Weights of a small transformer language model.
Size: 12 layers, MLP 384 SwiGLU.
Architecture: RMSNorm before each block, untied embeddings.
Training: a variant of Adam for these matrices, 10530 steps.
MLP neurons of a small language model. Each row is named by its layer, matrix (gate and up: input weights) and neuron, and shows model dimensions 64-191. Each number is 128 + 24 x the weight over its row's rms, rounded and kept within 0 to 255. A neuron's up and down rows have the sign that makes its largest values positive.
After each neuron's rows, "fires after" lists the tokens most often just before its 100 highest values on Wikipedia text that the model never trained on.

L8.gate357 [101 131 125  79 144 102  95 158 137 110 140 143 121 167 121 157 106 172  83 118 147 137 166 109 165 124 154 144 119 133 127 155 132 152 133 171 104 134 108 107 136 115  82 141 100 143 131 118 139  94 115 125 146 177 133 114  88 144 128 142 163 125 127 142  81 136 131 120 140 157 105 135 105 126 119 147  73 134 151 101 116 180 175 113 192 115 100 131 109  80 149 104 149 148 180 110 112 112 112 166 118  86 135 128 151 110 112 136 152 112 129 109 116 124 117 130 171 160 123 174  94 122 164 110  87 138 129 163]
L8.up357 [124  99 163 127 143 143 159  85  97 126 124  90 122 109 173 110 105 113  91 148 144 125 107 113 101 119 141 135  49 106 137 160 128 111 164 140  97 138 124  99 168 105 128 107  82 150 132 163 150  85 130 123 107 104 141 115 124 114 124 107 124 121 104  85 111 145 147 115 128 132 103 123 163 117 138 124 101 103 147 137  95 146 106 119 118  96 115 117 108 105 174 147 108 122 142 136 144 134 130 164 128 125 125  56 123 150 129 133 100 153 109  98 161 119 119 129  80 183 146 151  99 131 125 170 149 175 117 125]
fires after: " b", "b", " v", "u", "v"

L6.gate334 [162 113 124 129 134 152 158  88 138 130 121  93 162 155 155 158 135 115 147 141 156 116 113 148 147 148 142 155 153 104  82 163 119 119 159 126 135 133 164 105 113 115 136 135 148 102 133 176 124 105 142 117 115 117 147 108 103 142  87 107 127 101 111 120 123 141 159 166  95 113  98 156  92 147 127 118 149  92 149 148 125 121  78 151  85 125 121 151 111 117 159 154  90 132 169 114 126 149 123 117 147  97 187 146 143 119  82 131 105 127 127 110 132 117 146 100 156 150 151 161  75 129 165 154 109 120 136 146]
L6.up334 [121 118 109 151  99 120 134 136  99 106 150 123 107  96 122 111 154 115 142 125 146 163 152 139  67  92 154 126 127  84 169 118  99 109 119  62 131 107 205 137 145 135 162  91 113 134  93 130 150 107 144 170  81 159 128 135 157 147 127 116 123 120 145 121 103 150 125 140 108 134 119 126 110 130 155 150  94 117 121 115 133 119 117 127  68 145 105 107 100  91 119 187 152  94 165 108  85 112 131 102  95 139 152 160 108 130 157  99  85 130 175 108 145 114 133 103  98 137 133 147 113 134 143 111 113 138 115 131]
fires after: " re", "n", "-", " st", "r", " r"

L5.gate245 [124 167 148 129 124 158 143 135  93  86 115 148 131 137 153  97 103 166  98 124 121 128 172 136 115 132 111 122 136 143 125  88 154 139 142 110  96 103  81 105  90 134  79 105 168  94 156 133 104 132 125 154 140 169 149 171 135 127 115 127 161 125  99 144 115 133 121  74 102 160 159 145 107 121  99 167 121 126 149 106  76 144 172 129 151  91 122 122 130 193 122 174 129 157 151 143 131 125 145 138 149 145 178 111 146 139 143 107 130 125 139 142 100 135 156 123 134 121 117 139 141  64 110  92 139 135  95 109]
L5.up245 [101 131 126 159 139 138 100 126  89 125 108 144 103 158 130 104 148 143  85 135 125 162 103  81 122 132 122 132 138  99 135 145 157  91 146 155 148 116 130 131 115 120 115  94 139 129 121 110  86 141 116  83 116 125 139 119 148 123 121 159 121 167 160 113 116 121 136 112 121 112 122 166 158 154 161 170 159 149 145 137 116 140 139 142 133 116 122 159 126 148  70 126 178 145 129 112 128 112 151 102 111 124 156  72 133  97 142  98  84 163  90 154 114 197  79 103 114 146 122 183 169 101 126 112  73  91 104 133]
fires after: "am", "um", "w", " U", "or", "ow"

L6.gate61 [134 123 130 134 127 131 109 118 112 181  79 143 151 139 107 166 109 108 106  96 133 114 159 135  98 163 134 134 120 137 122 149 101 100 142 115  50  69  81 131 111 150 106 140 112 132  96 132 150  77 135 145 121 143 133 137 138 141  77 145  95  94 108 144 141 116 100 125 149 144 178 126 139 122 152 118 157 157 117  87 142  80 136 105  92  96 115 112 118 129 169 117 127 133 113 108  67 122 132 130 125 130  98 133 173 139 119 138 139 117 127 128 137 153 117 126 158 141 144 152 119 142 184 108 127 104 151  99]
L6.up61 [132 122 145 106 131 126 124 113 114  83 144 122 113 180  94 121 128 137 119 123 102  99 111 132 159 121 128 135 142 142 163 154 160  70 119 107  80 111 123 147 104 181  74 116 127 126 122 143 166  89 140  95 135 162 120  99 150 111 152  93 119 151 137 123 135 130 114 111 126 130 131 137 125 104 118 194 152 113  68 156  90 142 147 119 148 137 120 162 130 154 177 119 151 142 143 134  72 104 134 127 151 182 133 107 113 133 148 161 138 113 114 129 122  89 145  91 136 134 142  72 129 138  99 132 141 159 116 125]
fires after: "p", "ar", "u", "ag", "f"

L5.gate325 [161  99 109  75 105 124 136 151 124 147 159  76 140  95 158 169 107 115  65 114 153 134 100 162 140 127 139 137 115 133 120 144 132 103 112 159 120 147 117  99 111 103 120 126 163 111 126 132 156 126 152 124 140 157 115 130 112 160 100 136 117 186  97 149 105 105 153 124 153 147 130 110 103 142 132  99 123  66 128 114 104 125 154 134 127 130 121 168 150 157 122 141 125 152 150 142 131 122 120 133 111 112 149 114 155 118 138  86 173  76  98  80 127 131 132 108 166 160  97 150 104 110 117 184 115 110 152 132]
L5.up325 [125  89 120 191 113  92 133 116 110 156 130 136  90 101 103 131 129 134  94 128 112 152 144 140 135 116 136 151 139 151  83 119 105 141 108 134  74 124 192 108 128 117 165 107  95  85  87  99 164 115 107 153 146 144 137 112 163 129 136 111 166 128 106 133 102 137 119 120 108 126 128 141 119 162 141 120 131 172  88 104 154 106 136  90 100 111  96 125 158 119 141 165 140 118 107 100 117 142  79 113 104 114 124 135 162 131  96 142 155 140 115 131 109 102 150 160 177 116 155 158 107 131 133 119 142 135 127 115]
fires after: " P", "p", "n", " p", "r"

L8.gate143 [143 134 116 106 120 147 157 133 129 107 140 118 107 164 105 138 154 148 134 138 143  91 122 128  68 142 179 105 142 122 118 128 145  90 127 116 131 153 143 116  89 138 130  87 119  93 118 152 132 110 133 104 159  68 119 114 101 122 144 110 153 177 149 146 103 117 138 117 123  83 104 151 139 133 117 105 104 113 145 139 146 152 130  78 120 173 135 176 143 123 164 115 172 134 139 125 128 159  78 127 120 127 176 117 142 146 145 108 147 143  61 145 125 139 110 184  75 146 147 144 178 132 122  94 164 145 138  63]
L8.up143 [115 109 136 117 109 134 150 116 117 102 133 101 155 141 163 152 142 133 106 115 185 129 124 139 126 112 141 124 109 126  93 153 118 115 115 105 122 115 153  91 146 134 139 169 151 145 101 137 112 102 119 100  47  79 136 149  90 130 108 116 133 112 163 173 136 132 141 145 150 110 120 118 104 119 161 164  94 137 117 133 159 128 120 143 138 114 162 161 104 125 135 114 102 128  88 109 161 108 194 141 166 125 109  81 187 146 150 129 108 120 152 131 142 117 147 155 140 158 150 168 154  65 142 120  98 168 116 146]
fires after: " s", " S", "s", "ic", "a"

L5.gate379 [132 110 125 131 160 135 116 139 119 136 113 151 121  90 118 130 160 156 124 178 133  83 128 165 141  94 160 109 139  89 131 141 159 153 130  98 140 159 175 119 136 125 151 123 139 105 167 139 172 136 140 151 106 113 158 108 133 123 143 129 141 136  98 107 102 159 169 102 135 111 158 100 148 124 116 162 117 140 149 165 114  48 130 128 102 112 155 154 122 114 136 141 171 155 132  98 132 114 137 126 169 151 101 135 116  88 126  97 159 145  81 120  87 116 152 121 170 144 120 162 132 155 101 114 104 101 122 146]
L5.up379 [ 98 114 140  96 127 166 102 146 112 152 127 150 138 131 121 171 112 137 130 158 130 143  89 131 104 108 134 155 105 102 122  93 143 129 160 133 123 144 115 125 113  93  83 109 109 141 152 148 160 115 122 131 106 112 139 146 150 130 106  70 136  64 143 137 111 126 112 108 153 142 129  99 155 141 107 185  89 101 140 113  96 131 162  83  84 139 144 154 173 103 108 115 106 157 162 120 143 102 138 154 119 113 122 103 135 170 153 112 148  78 140 124  96 109 109 134 128  93 128 124 122 156 147 138 141 139  75 161]
fires after: "-", " (", " \""

L6.gate378 [152 133 114 138 151  91 152 105 121 164 114 143 117 115 107 120  92 130 105 137 139 123 106 116 127 135 153 112 124 131 123 114 118 126 112 153  98 106  80 170  86  88 170 174 121 119 154 137 149 137 109 121 155 126 116 121 152 142 151 130 111 119 133 149 107 128 136 160 183  84  69 166  39 157 174 106 131 145 130 116 154 128 121 123  92 142 164 126 141 160 150 120 110 141 100 124 150 139 128 133 145 103 114 126 122 140 127 130 135 126  67 112 139 126 110 107 174 127  96 110  94 169 127 101 134 133 148  76]
L6.up378 [137  99 129 142 124 114 101 154 135  89 139  83 137 138 118  98 139 120 126 175  63 136 166 109 122 111 129 111 174 127 121  76 174 135 140 124 169 146 127 161 126 107  73 156 143 171 143  88 124 156 148 113 134 111 113 116 141 162 126 145 147 159  99 119 116 126 124 153 102 136 150 110 128 137 127 137 133 137 132 160 140 165 100 109 148 162 131  96 105 186 139 122 102 114 124 107 147 185 163 137 109 164  84 140 122 122 134 149 141 159 145 128 158 170 105 106 126 126 131 122 106 147 202 170 103 111 130 134]
fires after: "o", "a", "O", "ce", "s"

L2.gate330 [112 147 117 102 113  68 136 115 112  94 137  83 150 122 126 104 134 119 131 169 127 139 151 169 155  56 121 145 150  80 158 147 138 130 140 113 109 143 141 127 114 141 131 143 143 143 141 121  83 146 120  98 110 146 104 141 146 144 126 155 152 113 164 130 141 131  86 138 116 147 108 123 108 104 171 160 148 122 177 150 118 117 130 126 108 134 127  82 146 129 125 157 132 172 165 150 146 123 129  63 162 110 147 167 142 129 103 134 106 136 137  94  86 133  86 153 193 118 129 118 104 154 113 122 145 135 156 156]
L2.up330 [129 152 107 113 143  92 103 105 135 110 157 121 133  88 131 103 125 180 139 111 131 106 146 177 160 108 116 106 140 102 130 102 148 107 145  78 133 130 169 140 111 110 133 115  95 139 155 165 114  96 133 105  95 130 120  93 134 156  74 120 148 103  92 124 155 118 122 141 130 140 130 131  78 114 149 105 119 119 197 181 101 156 122 136 168 119 139 110 121 117 157 156 104 151 137 131 127 133 144  73 155 159 120 143 116 135 142 134 109 145 173 124 121 148 129 129 157  99 154 148 116 150 109 138 117 162 138 123]
fires after: "\n", " (", "-", "==", "==="

L6.gate292 [176 134 108 118 158 141 102 133 141  87  94 143  73  78  88 116 128 157  83 122 145 117 131 130 163 136 184  95 152 163 116  85 121 118 104 114 109 170 113 150 113 174 131 155 209 116 138 147 121 156 116 124 141 125 150 151  84 108 135 129 114 151 127 102 116 114  87  96 131 113 119 124 149 124 128 117 103 163  99 126 123 117 142 119 123 107 111  83 163 123  94 122 149 103 164 113 129 100 100 103 147 125 156 134  98 139 162 148  96 134 117  87 127 163 139 127 127 124  67 155 160 125 122 117 128 114 124 162]
L6.up292 [ 94 103 185 124 172 109 107 168 105  99 147 140 170 158  65 100 157  90 128 157 131 113 101 134 136 157 102 149 125 150 139 148 130 127 100 146  91 121 122 154 126 140 128  95 142 171 139 123 113 112 138 129 141 128 119  98 132  97 151  95 122 148  90 109 138 127 115  81 181 142 138 123 160 108 126 161 150 142 120 137 141 118 168 171 111 138 133  81  98 144 113  96 132 127 154 128 136 168 128 102 155 147 117  86 105 116 117 107 111 144 163 121 133 166 138 175 143 141 106 160 105  55 118 125 106 127 125 148]
fires after: "om", "em", "am", " com", "um", "i"

L5.gate236 [129 136 145 136 135  92 133 113  91 130 115 157 144  72 156 114 112  94 125 110 127 139 127 148 140  91 146 141 157 114 141 126  78 101 100 112  96 101 113 126 118 149 133 183 110 106 107  72 137 126 137 140 123 173 147 181 105 147 138 134 172 123 132 133 120 115 139 143 147 116 162 130 144 149 155  86 149 166 109 164 212 152 117  88 120 168 141 152 116 141 116 123  86 152 126 125 121  90 119 116 179  89  89 152 149 119 118  85 137 141 135 103 120 123 131 156 146 137 151  84 148 149 142 152 160 113 120 129]
L5.up236 [114 113 112 137 139 114 161 110  98 191 103 128 174 145 129 110 138 108 120 160 122 163 125 145 160 143 154 135 172 121 146 113 104  95 117 171 109 123 140 130 101  85 141 155 141 136 124  85 134 121 113 157 133 134 104 169 135 163 155 144 135 183 126 114 145 134 101 131 132 123 173 191 110 129 147 110 129 122 135 146 134 138 124 108 139 144 141 134  69 144 126 141  96 125 100 130 174 121 160 144 127 142 138 157 131 109 124 111 126 142 140 131 153 128 120 108 136 156 104 122 120 105 186  83 124 132 142 167]
fires after: " S", "en", "or", "O", "o", "p"

L2.gate79 [124 108 111 140  87 111 143 121 147 181 116 154 131 173 101  97 118 131 141 105  86 120 134 103 113 143 143 151 147 156 136 151 126 115 116 116  94 124  97 112 140 103 107 138 131 101  90  78 151 129 113 188 135 149 139 129 100 133 132 134 134 101 141  97 145 134 121 125 129 118 164 138 113 108 160 144 125 108 114  88 109 115 120 131 131 135 109 136 151 126  97  90 183 189 147 113 136 137 114 138 120 138 135 124 112 120 135 116 108 102 103 107 129  77 161 171 154 151 104 146  85 166 143 122 146 182  84 163]
L2.up79 [115  97  64 131 166 165 131 116  94 179  86 191 113 142 131 134 124  91 136 111  83 111 132  75 145 135 127 158 124 142  92 111 143 126 117 122 123 126 125 133 157 110 120 158 108  97 121 147 126 149  94 111 128 104 165 115 103  92  66 132 130 137 139 105 129 132 117 149 122 102 150 145 103  95 119 126 110 139 123 119 143 136 110 131 135  94 143 106 142 194 124 106 167 144 105 107 153 113 168 114 124 139 111 142 140 139 118 148 129 110 141 123 141  84 125 155 122 172 151 105 135 161 147 142 133 128 105 108]
fires after: "\n", " B", " b", "b", "=="

L2.gate306 [114 112  84 140 151 167 138 104 159 145 107 140 103 118 176 115 142 139 116 146 166 135 108 153 107 118 105  95 133  79 113 124 150 119 101  95  91 115 141 128 115 105  97  88 100 107 160 147 103 127 128 171 157 131 135  71 107 146 161 126 146 130 124 139  94 160 156 122 146 131 119 120 124 131 155  81  93 108  97 150  94 161 127 107 134 125 112 114 122 174 108 126 145 154 151  59 114 135 150  96 113 130 124 128 157 153 123 143 122 144 105 132 131  92 160 110 122 101  97 124 138 162 120 126  99 134 110  68]
L2.up306 [130 144 121 153 115  87 117 145 134 126 131 157 131 147 124 147 137 113 128 100 120 148 103 108 142 150 125 165  76 170 149 125 104 156 118 154 173 115 172  97 122 142 108  95 136 133  88 125 135 152  74  81  92 101 125 133 104 109 125 127 108 133 135 169 132 113 159  97 154 149 122 114 138 112 122 173 106 115 113 134  66 103 114 109 153 117  81 111  93 127  94 133 103 148  64 141 160 101  76  93 132 108  81  88 149  86 127 124 127 155  92  97 135 136 124 160 142 154 155 143 149 139 128  99 133 115  95 128]
fires after: "i", " s", "ig", " S", "ing", " T"

L2.gate361 [136 130 105 139 139  97 153 120 118 151 133 116 129 137 134 133 156 137 117  96 142 120 101 153 149 166 201 146 127 104 125 157 120 144 131 140 136 125 146 127 153 124 114 143 163 102 140 126  81 145  84 144 123 115 141 147 132 123 125 105 136 162 131 175 101 106 131 133 127 131 108 148 149 104 147 108 163  76 115  84 121 148 119  89 183 131 108 188 148 150 152 150 152 161 140 126 133  92 105 143 127 126 121 111 150 106  83 160 184  99 130  64 118 108  78 106 115 153 107 156 108 173 167 138 173  83 116 133]
L2.up361 [165 161 142 166 126 105  88 108 115 160  87 125 170 140 138  95 132 119 137 102 157 145 141 110 153 155 178 123 138 124 124 141 114  97 165 166 136 130 167 121 113 120  78 140 119 134  84 148 130  89 106 105 123 119 141 153 127 151 107 173 164 152 146 135 111 128 151 124  83 134 131 142 107 146 135 179 165 106 115  85 148 103 162 120  97 116 122 156 108 159 125 161 133 168 117 103 132 132 150 168 141 122  92 135 141 125 111 120 140 109 125 103 112 137 119 113 110 139 147 151 158 116 149 177 173 120 149 154]
fires after: " Ch", " B", " s", " S", "om"

L5.gate291 [154  99 138 123 123 125 124 135 130  89 131 136 170 145 164 139 146 118 110 101 176 131 126 169 125 122 135  83 119 139  92  92  86  96 167 122 147 133 106 113 139 154 156 188 139 115 141 117  88 176 126 116 123 136 156 153  98 100  92 100 133 139 103 141  88 149 132  93 115 114  85 153  90 138 162 125 120 145 110 122 152 118 102 164 118 124 176 143 117 143 144 163 124 134  88 130 129  81 133 128 143  84 123  71 170 116 113 125 169 115 149 122 108 124 155 139 149 171 119 117  86 116 126 144 116 160 159 137]
L5.up291 [ 94 130 136 143 133 109  94 106  84 138 140 118 105 104 136 121 126 141 139 142 173 165 102 145 182 144 115 111 107 134 139  95  89  95 137 115 135 198  92 131  94 134 134 101 133 139 137 135 106 164 126 153 141 125 126 160 111 181 137 158 152 131  90 110 173  84 143 138 117 174 115 145 125 141  97 143 113 150 124 172 162 108 144 129 141 106 145 149 152 124 151 116 144  85 104 123 165 131 155 129 126  97  56 143 111 117 162 115 112 100 102 154 160 111 147 118 134 100 142  89  77 131 151 120 124  94 101 139]
fires after: "o", "il", "e", "or", "ro", "el"

L5.gate354 [129  77  94 141 144 164 175 108  90  62 131 122 139  88 130 137 187 187  92 145 133 142 125 140 120 136  92 135 139 129 153 137 129 121 172 162 131 108 169 122  99 193 112  78  93 115 129 114 113 128 139  99 118 134 102 147 113 133 102 101 144 127  95  92 157 106 126 128 118 113  96 140 113 147 150 104 118 142 123 107 128 136 134 138 118  99 139 116 121 142 159 165  79 137 117  82 112 112 149 140 144 136 136 118 117  91 159 157 152 114 114 134 142 112  96 130 142 132 133 183 138 168 149 147 120 151 171 140]
L5.up354 [ 75 109 106 120 157 103 155 105 139 105 143 150 186 129 123 158  78 111 129 114 110 141  72 129 116 172 120  89 133 110 143 136 126 151 113 122 112 118 131 118 133 121 117 103 149 159 142 109 126 134 130 147 168 151 127 125  96 117 103 104 108 143 133  99 132 168 119  80 168 133 113 114 147 111 125 143  95 113 108 122 112  95 120  92 103 127 103 171  86 126  90 136 119  99 146 152 136 111 124 109 113 130 164 156 198 124 145  84 124 110 133 121 171 163 102 140 114 137  91 131  90 114 116  91 157 100 137 136]
fires after: "l", "c", " d", "ap", "ol", " R"

L6.gate173 [ 99 107  88  95 105 148 150 152 159 111 146 105  80 160  94 132 111 154 120 141 158  87 115 110 157 133 124 102 124 158 151 123  97 156 161 125  97  93  88 145  84 157 118 134 149  79 125 110 109 153 123 131 162 139 188 130 117 112 126 141 145  99  87 142 145 164 114 149 143 125 115 128  91 130 192 121 166 131  86 142 125 111 113 116 123  89  88 118 158 144 194 112 161 110 121 121 111 140 123 142 112 160 111 164 153  94 133 133 133 133 106 117 143 160 127 155 182 143 123 167 114 171 134 108 133 110 172 119]
L6.up173 [ 92 120 121 133 115 188 110 125 155 170 155 109 109 128 116  96  90 119 144 154 113 112 149 161 116 121 131 129 130 138 106 157 122 159 125 114 127 111 133 103  80 119 106 102 120 132 113 159 138 113 152 129 121 143 127 113 140 138 140 114 138 120 133 127 160 155 147 151 131 142 200 124 161 164  93 165 122 111 108 114 134 163 105 126 111 140 105  96 172  94 173 185 170 102  89 163 163 113 109 152 125 127 140 114  95 151 126 122 110 118 150 170 162 134 145 132 123 158 115 138  94 155 145 105 107 127  92 150]
fires after: "p", " Y", "f", "ou"

L6.gate3 [140 127 134 136 153  94 112 110 155  89 109 118 121 154 164  87  80 129 143 185 124 120 128 113 112 102 117 156 155 145 131 134 129 111 166 147 154 119 115 144 150 100 135 142  79 136 146 125 155 155 111 113 140 153 202 130 140 154 116 115 145  99 129 149 142 140 148 104 128 138 107 110 116 118 148 124 144 148 129 145 120 129  91  85  67 125 112 144 141 124 109 139  79 120  97 126 131 117 115 159 118  85 116 122 146 124 103 158 148 135 116 129 166 138 102 172 117 152 140  97  66 151 159 150 163 132  98 122]
L6.up3 [120 154 134 126 134 119 108 103 147 132 124 164 156  77  90 113 134 162 148 110 126  98  82 140 108 158 153 134 171 148 121 122 122 131 145 137 160 134 142 125 112 103 108 107  99 113 136 155  75 114 112 138 126 156 100 125 123 168 133 153  99  99 159  90 165 119 151 128 133 154  84 161 159 118 131  68 106 144 149 114 134 149 142 138  98 141 119 121 107  93 153 108  86  77  86 118 140  91  88 129 137 129 144 149 124 182 144 131 190 141 103 104 131 102  96 129 111 153  79 116 100 169 116 128 131 158 158 135]
fires after: "ol", " U", "U", "in"

L8.gate253 [158 147 121 142 138 128 143 123 106  95 103 112 129  71 188 100 140 112 130 164 159 140 141 129 106  90 117 151 127 136 107 150 144 162 163 152 151 138 143 111 145 149 126 121 121 120 136 140 120 119 116 139 137 127 152 140 134 140 144 151  83 131 165  86 105 151 114 132 113 137 104 136 147  89 153 139 140 154 118 173 119 173  99 103 125 170 118 132 166  95 129  99 136 138 155 169  83  88  73  82 145 137  86 140 166 108 115 139 128 144 176  99 111 103  99 125 145 170 158 154 131 143 122  79 116 106 141 193]
L8.up253 [153 143 133  99 121 117 134 168  98 120 112 136 177  97 112 123 120  99 118 144 130 127 143 135 126 135 100 127 117 117 125 124 154 109 112 120 155 125 110 141 120 120 104 143 158 156 172 123 171 132 152 114 137 116  90 112 102 153 152 109 111 110 104 118  85 144 112 124 132 150 134 106 122 130 141 164 161 122 143 157 110 108 132 138  97 133  91 121  86 134 125 150 116 101 144 146  88 157 120 115 104 140 114 125 139 159 168 107  87 105 154 210 100 124 127 155 171 113 157  72 181 172 155 143  84  97 103 122]
fires after: " re", "r", "g", "un", "im", "m"

L2.gate43 [149 114 115  83 145 144 148 166 114 136 115 117 114 127 166 141 109 115  83 130 103 131 128 141 123 114 127 136 115 180  98 136  86 107 164 128 119 139 112  88 133 147 148 125 152 118 119 116 101 134 138 157 141 125 152 115 127 114  99 130 122 148 135 128 152 107 154 121 121 130 166 146 114  56 173 155 149 140 133 131 151 106  99 188 112  83 118 111 134 149 116  71 134 140 131 144 104 128 142 127 110 130 116 119  85 116 139 137 101 148 133  76 128  88 182 139 115 104 122 165 130 106 147 134 166 129  92 140]
L2.up43 [139  95  89  96 132 187 110 105 128 130  93 142  82 121 135 112 132 134 134 137  86 165 156 142 109 143 118 150 135 135 166 147 145 155 158 133 137 152  97 143 142 140 168 168 103 140 154 105 118 167 144 161 120 133 144 101 130 144 141 120 153 108 169 118 153 163  93 142 126 123 151  92  95 122 174 130  97  89 132 127 124 123 124 107 120 107 125 140 163 122 107  95  94  93 145 141 116 128 129 193 114 110 133 142 148  98 179 138  89 152 132 120 105 120 169 194 140 133 125  97  92 162 178 141 148 147 146 145]
fires after: " B", " b", "ec", " h", "=="

L2.gate102 [146 103 159 115 182 165 121 124 110 107 150 142 143 108 201 129 156 137 122 149 133 103 152 106 145 120 123 128 158 119 132 135 143 141 111 142 171 141 137 118 110 124 133 101 105 134 131 135  96 125 140 126 110 167 137 109 141 157 134 156 122 113 162 116 153  97 128 104 127 109 133 146  93 115 107 155 129 134 117 138 130 132 141 139 121 150 112 100 127 117 144 127  78 138 137 179  73 141 123 140 173 133 118 116 154  95 180 109  89 107 142 129 119 128 132 128 183 159 115 153  80 130 131 166 105 142 111 173]
L2.up102 [184 115 139 128 144 138 143 114 138 119 141 124 157 164 202 126 115 139 126 117 156 130 121 103 150 126  98 107 156  86  92 131 153 167  87 142 164 138 112  97 131 118 128 107  89 108 132 135 138 167 123 148 101 111 113 104 147 183 108 146 107 133 157 136 155  86  92 128 141  97 133 143 144 165 101 113 145 142 143 153 137 136 118 143 121 134 117 108 160 138 134 111  98 102 130 177 106 145 153 146 161 110 128  96  82 102 154  80  85  98 124 135 145 160 115 124 120 146 100 126 116 155 151 169 142 115 119 123]
fires after: "g", " A", "j", "r", "d", " c"

L5.gate343 [112  90 103  93 114  84 103 147 157 105 138 162 107 168 128 177 161 175 125 135 112 158 140 140 138 146  99 111 154 127 143 128 107 135 152  93  79 122 154 136 112 155 136 109 114 139 148 134 112 151 143 132 103 124 137 129  85 146 128 131 120 144  78 126 121 149 148 124 113 115 107 120 124 139 144 121  87  99 108 159 152  87 126 146 141 158 127 139 108 120 112  91 166  85 167 113 107 115 120 111 145 119  93 129 128  93 109  75 110 104 111 118 122 155 125 130 123 179 132 177  83 200 113 131 132 117 143 157]
L5.up343 [130 108 125 153 120 102 144  88 113 131 140 185 164 152 133 141 163 117 157 134 144 144 131  99 110 115 154  79 130 106 151 111 164  99 135 114 141 129 146 142 153 115 133  61 100 106 133 118 108 163 114 134  72 136 128 152 120  83  84 124 152 155 110 101  96 163 167 149 114 135 109 117 186 134 151 172 152 137 148 160 122 137 128 107 133 153 140 129  90  99 117 125 158 132 168 141 138  77 125 128 110 123 151 115 140 128 148 120 150 108 100  71 175 116 127  86 109 124 113 121 114 124 113 124 133 152  91 151]
fires after: "r", "l", " b", "==", "b", " J"

L8.gate141 [136 138 107 113 136  82  92 150 153 145 102 112 136 153 149 153 139 148  89 144 112 134 165 134 118 125 108 134  89 147  91 138 137 160 120 111 136 119  92 114 119 107 112 121 122 130 142  90 191 148 161 100 185 147 140 144 129 166 161 103  73  98 118  97 141 125  64 123 149 124 128 130 122 124 128 177 114 134  88 111  93 113 111 148 176 127 143 130 131 130 132  87 124 112  92 127 117 154 129 177 132 147 104 131 149 119 122 114 154 138 116  99 148 145 128 109 120 128 137 103 107  74 162 100 149 146 159 167]
L8.up141 [130 142 173 160 109  94 139 103 150 127 138  95 116 146 172 127  99 139 129 133 133 111 134 141 137 129  97 153 141 174 102  79 101 112 134 183 116 125 169 117 151 175 116 113 105 126 159  85 184 137 114 138 113 118 127 143 143 124 126 163 109 129 100 118 127 178 121 150 138 143 115 108 131 163 121 108 101 119 102 112 115 150 145 170 140 147 142 145 140 156 156 123 159 125 141 134 153 128 117 172 161  98  87 127 105 110 142 123 128 172 105 100 108 130 179 113 128 151 148 132 110  99 123 203 144 145 116 212]
fires after: "b", "e", "r", " e", "u", " le"

L6.gate188 [139 109 149 111 100 138 111 141 120 132 158 144 111 110 120 146 122 134 125 142 117 132 143 152 153 126 115 139 121 145 156 180 195 148 140 146  96  91 151 129  93 141 138 125 119 113 142 156 154 138 129 129  73 129 113  91 146 145 103 132 130 124 129 124 153 118 119 118  97 133 159 134 121 134 148 152 131 141 120 125 118  99 130 163 128 109 124 122 136  99 146 152 119 167 204  97 136 102 136  94 205 150 106 111 123  68 129 120 140 108 144 154  93 137  73 119 150 110 142 170 121 108 135 115 108  98 115 120]
L6.up188 [128 128 141 113 141 137 135 121 125 157 161 131 132 135 138 123 106 151 160 134 105 117 134 140 163 148 134 104 148 104 149 142 163 159 164  94 123 143 130 160 135 120 119 131  92 138 128 128 104 139 119 131 130 112 129 121 125 143 155  88 130 169  76  90 144  95 102 123 124 134 137 135 139  88 106 158 148 122 109 178 101 151 114 165 150 153 133 141 148 122  91 121 120  86 137  86 144 107 133  82 120 176 128 105 101 104 104 129 137 114 122 148 121 107 125 108 120  68 132 150  99 151 108 107 127 168 108 171]
fires after: "\n", " (", "==", " \""

L5.gate317 [149 114 162  80 124 101 141 119  82 140  94 164 166 169  79 128 129 125 106 130 165 155 129 120  97 112  51 119 145 128 139 102 151 153 114  94  91 127 101 118 131 155 112 120 129 136 172 159  92 141 125 122 150 130 134 170  99 110 133 130 149 164 131 155 127 142 132 100 141 137 136 152 121 119 139 180 143 120 114 146  83 142 123 143  99 131 129 121 139 172 121 144 154 123 122 120 116 109 165 107 119 127 151 144  84 122 120 100 115 130 132  96 101 129 128 137 125 136  93 163 140  85  90 123 131  97 166 155]
L5.up317 [138 153 147 103 123 133 123 160 119 137 125 197 158 144 121 106 132 161  92 113 147 176 139 122 142 129 113  72 111 140 133 134 126 119  81  87 132 115 114 121 142 142 111 135  94 105 102 111 135 127 147 110 128 117 125 146 159 131 109 118 121 143 122 140 129 124 149 119 184 105 136 112 146  81 135 144 153 107  89 144 102 132 135 147 140 123 136 133 130 112 168 145 112  68 123 121 109 139 119  91 143 138 107  79 123 116 180  95  85 158 134 151 155 139  95 129 135 129 153 160 115 137 115 122  82  46 132 103]
fires after: "h", "w", "d", "am", "ud", " p"